python train.py --vocab_size=32000 --norm_eps=1e-05 --init_std_down=0.00365 --optimizer="adamw" --learning_rate=0.00212 --beta1=0.95 --beta2=0.99 --decay_shape="linear" --max_seq_len=1024 --doc_mask=false --max_steps=7078
MLP neurons of a small language model. Each row is named by its layer, matrix (down: output weights) and neuron, and shows model dimensions 128-255. Each number is 500 + 40 x the weight over its row's rms, rounded and kept within 0 to 999. Numbers have three digits each.
A block is one neuron, or neurons of one layer that tend to fire together. After each block is what it responds to, as a language model described it from the Wikipedia text at the highest values.

L2.down129:550475501442498507557487430532506461559503572532516547476439581490420468456469497539539510410513552473517528458530478520525480517468496440465485475497538533512537503512421503535504413535539557495502546497474477462493502531464496416555502455526538465451482540510471564477499449559529525522522464501570437513523445477560525421552522550497473608525544489471492512484452519545525492488571
L2.down288:488497512466477523486531555510510513465583550558562663445149476490520484449538476506474498521523512577497455465489503460492542491495485503520453498477504537524485542466471432486517464469550516503484504542514500478525507485511510536528453457569504506496496435494505526510480521528477516470497507541523501482560507505454539516478507541518499508504530454514544494518497511591444512514510
L2.down465:526452458505518577530492474512491575582553466497498562505487531484480526484468448471492535472503539488538515469462550499505480527435529411531487470498558488476532614507482490486465491531519511509449551577533468456531538539431462445474466467449514546494413424524517465530559540535416452504550530571432491540503486498521512439471531506490546495474429410451482470557507542546475504428455
L2.down741:470494501434483461509529538495521513453521464547440449558438478497475539449549496511504530475497521542521536492527482479472563526479471515472541544445480550473539432457420452450499491513621488485485512507481517494531525531489481524516442491448530563467524498495497537517554465481507514551652501534474549469545504492531501512442412526571532538506500534503477532470526472577535511505486
Description: Words expecting as/to/by

L3.down196:540480546504455531543477476506511524510509538435517433546576513532499468493503540464509507487570542473440447472468471532508493503587483464548537468541473485482480483510488530525484498511520464550531478492519469440528511452465449576522459477542469434504449493440524478512555543437583522464557456464541544516518543477498500515478479511493472506514530514535500531449464497524449509501580
L3.down229:577463511489492453510519452489528491506479516542488501534496485494525384533500563518541522470507540455504534492585431428560459517474535503539468497547452486478543479473527531516504487566555474467489491479483555458457529498495496601483513457444524445489442504544540467470458523538558477465501540406510508510497498530485456524443524453458428446502508454513429462502507503576421432492539
L3.down244:546536527473519539499476445476488520488422490478519535563487477483497486509488522516534485496540448459457504550451490460524424503480557494457550552498505494498497471539463499464542490532575550409506526481390395481519451453476566458553510557487452487454593509479522596586531500484501500478494535426479434502497487478485495445573542514530491475529499513555572496528532512522490488463415
L3.down348:477493535495583473425456471495448445489547474481649596491475486521521539496494501451506484523518532522430506503462474499482487534488545439450471524511464474477517450447447500535509479549538504484489552455510459500459599510535540526502486500499490512525544522441522489526441475484380580535474555506488589518511488526488489493482539514501460460520466568528586456484487516518488510479457
L3.down564:602559514550520538507470429493479445491449491456503512495467544484449485493552495520524551569503487575489495504496490507519506528534541496563470470539538505560522517495529491510528430537488513469534426514465524426527468517456489490542439558522534594485426494475555526530532543519469437524516546480517547477476512510454528506439469498497403471525500506555516478485505519566483452522503
L3.down670:555556508519532454518495446538514468523527509451480479491541495576428558528560529499509467530458523522485482496424493562491539432550489402507517470515488534519455512509508528512488490529465527599511448454422542519511530414443488518511476471496533494442579515476499448509531470454401466498537492403465513559462479507498517484521480589548473449566538506568463535444491510575539517555498
L3.down720:438559503505540544510505442441447487491446477585535537533478459531498446504466492463512541532550459497510499501482399569469468494510448479482543502512488531482494533413455506474528446506510503495586499469460482513494512476456571455499559602532530492519550498524541541494515490441551516474542456507439450503526489516561455459546562499540523555539457476540570473557499520520534500452502
L3.down827:474498514503534513500466483572524499517552477475458585477476544509532534489522487470574516468518447519468505484542477477509431493484545475505453504455482531506524528440522470549507548480514451463515523489513508521479501534478459519461555433508508560492505489486548537545450479487536540499535538477550476495503473529405481525446497557462528504608524497450532459466515535500452503507516
Description: Table cells and headers

L10.down867:572481549495450510503571496520498484539494479505572520460549497527486478504543489475467554428485505512486473473530488473504506513408509510539553501473540503491522529453487502536518519562515445513478526471526511520516521542422462547525525464450437526518461518547520466468496529527458503499429508468501440550460492453439484594514515511516499526506562411544441497519491389473508465493490
L10.down985:491525474459520449551492487574488495501516445471684561424428501471482532499449533477442523478515551534526522559500494476373518471381463490543545528492554507520477493473497504477484446482469465530503516430495556495487491518483525520517514490503515435512489506479467553443501526521459514483536483462505436571497488480507482558480521539495482444594486452531524508533478508591501489495477
Description: "such as" example introducers

L2.down209:537503511535537529514481476412472516457468457488488547575520503507544485563504481494578528478518506433461498502517494483510427529427555483481520517526392474486515501487508499442531529528570517474547499453414419512425532521499550463507464520512493498475565539533505522538512492485497554530482521419453474563516473516433460478546521518432428454510535540574540512480511470541490490488530
L2.down258:502523573496517498508535476462509495483406526547513538582441502505544474526480483483548522473503480508522516485582449471434479540531502519488478484554467511510526541450490479425521476534504517501578488472407421494476508485494518510506477534474485485534569563588557486506589529448540513470487455500493480526541500537463468436541446492535474506499528456590470525475495486489532485465559
L2.down603:476513531534517545530528496482524483496412477549521547596447525474544485552472468451542541464532421498452528523548421480437504556451473473475529504522423513507542480475479509465498496507495520506557490464467433474492465515487533443529545526473505441522534563516563480546509509443581518511498447482482533565535492535481479478584455517505424434519503480573511489488498510485545558440503
L2.down773:530520533534537509503510480457485487478472474500559562577485506495572469552481456500577527474497536460481513511547473486436420534446565512490523487539419502478501489453486508455496493519583519490529488446434429509433531488501557472488447526503513504430559554499538541505523483459491558528469520434463458580509477533471464456548488508465411475492544532554531534480488445562507487479545
Description: Table row ends

L3.down36:472494492470515494505496555486471453463501457512560662445235453526511438409487502480446482478491508586511529431473472527487566437489457444517489488466480567556501576465497480486522479585564519508488448511505496497509465426533512436484511505573483539467535468505569486478510459506503463471557509462508473512449551519508542496495514476569488453465529465521501477528521566559509522508514
L3.down85:501463487486440463505535561541550510511524504515482767437259561500491528440561518492508477485517525563519440415471536453518518428495472534539480466457528502562478562542542484524503536527527500493480467498480535571472479503522488513478499465526515531472496510528479460485456481529462458532493523483513438493460498490511602530520535471521542540489518485501519505528533548582531553500556
L3.down157:378480537520468453515431509484537411519511464500441513473524533442499508465463500583426517514502439467520507464542481481421479521458493616570512496422575509485505491452459491518521533511479497555491477496492507509485553640472499552523559469497460489585571469541419495453486473488511502407539560409481481533543492477539541442487563597517504528500417463514525517548505531479504528476438
L3.down243:473494524470455445488503547534532494537543483473475794454233552491477514453574515495473488483504510531508457439488508502533511433498476524528483443477535521530486557520546515528501492545522524518498482533499548569486493500504472492506507494536517517462514508536485458498446480543486474549509526507509449478423468485524606520515529464530518515478509484520516466551520558581509554491539
L3.down247:610427546450514421530533468458510491436492626531562442501577506525481512524473475518511495477507444476522528483558558460530492529483526526530491496462540482455482536455521529522575425447550466513500504524489579558507480532486459530487490525461467571475515509569524454443499520522504462543480529465469550460467563467516448488479568457509551565530510493549466528570467418432486483474430
L3.down422:513488475512454449506553481519562526512452502515475749469230535551520555442527523489501482488481474526554488406502532490535519467513427478518465461465525486509473569543568532527520536510506459489492472527514535568496474505525464526457499475517514495453535526537517446483440502478472478494451516505499453540434493487530533540527561503534521508470551444518500547553497533539506530485585
L3.down640:574453553437499460560523553467578473433499564522628445487616559510496487492507510538465466469536462528511502543538525468529497500485525497527505515501516494510495524489547513513529411466549454451509485553456522559509508472466480506493505502497477546500463511596494480434415524488548462546536513466454519458462530485437551462465510492485547604523483490495566547539517435487468479475467
L3.down887:450475486484452489535512486466493507463467556411542506497539512424495444562444514571481463517501446480468516399541438473469524556492494416489457479544492502507458485519447509507445489503488508488498537511491509448422491453569507582473587507487464466549522454477479499477552483508461484468574518468582488548538492519513509565500464497525466442490438570490511536527459615495468448561494
Description: Such-as and linking prepositions

L10.down97:541519534446501463540589563469485467457497446498523547521456617474501529521549451549468461557504431491451565527500504474498539442476433455548484453456512523554454538559479602473479455546530512521519470560472524533525506461515458498515476561506487570539441527525448487487508491410523471511526436506472483505453470540528585568498557509480464539471525532550497533536487508476385529499518
L10.down388:510500476505511557490480606449520510485487451491519497531455526526464515507569480499501416555512430497459528556497532513522530472537452376495481519428503487580456475488459552471480494491503437540508525562580539547451528496500483472482525560466489531515458555513554478499510548497565465528519486556498495531553470479591521524503516478455441535485478546588506459525520522484417546449500
Description: Table row-end cells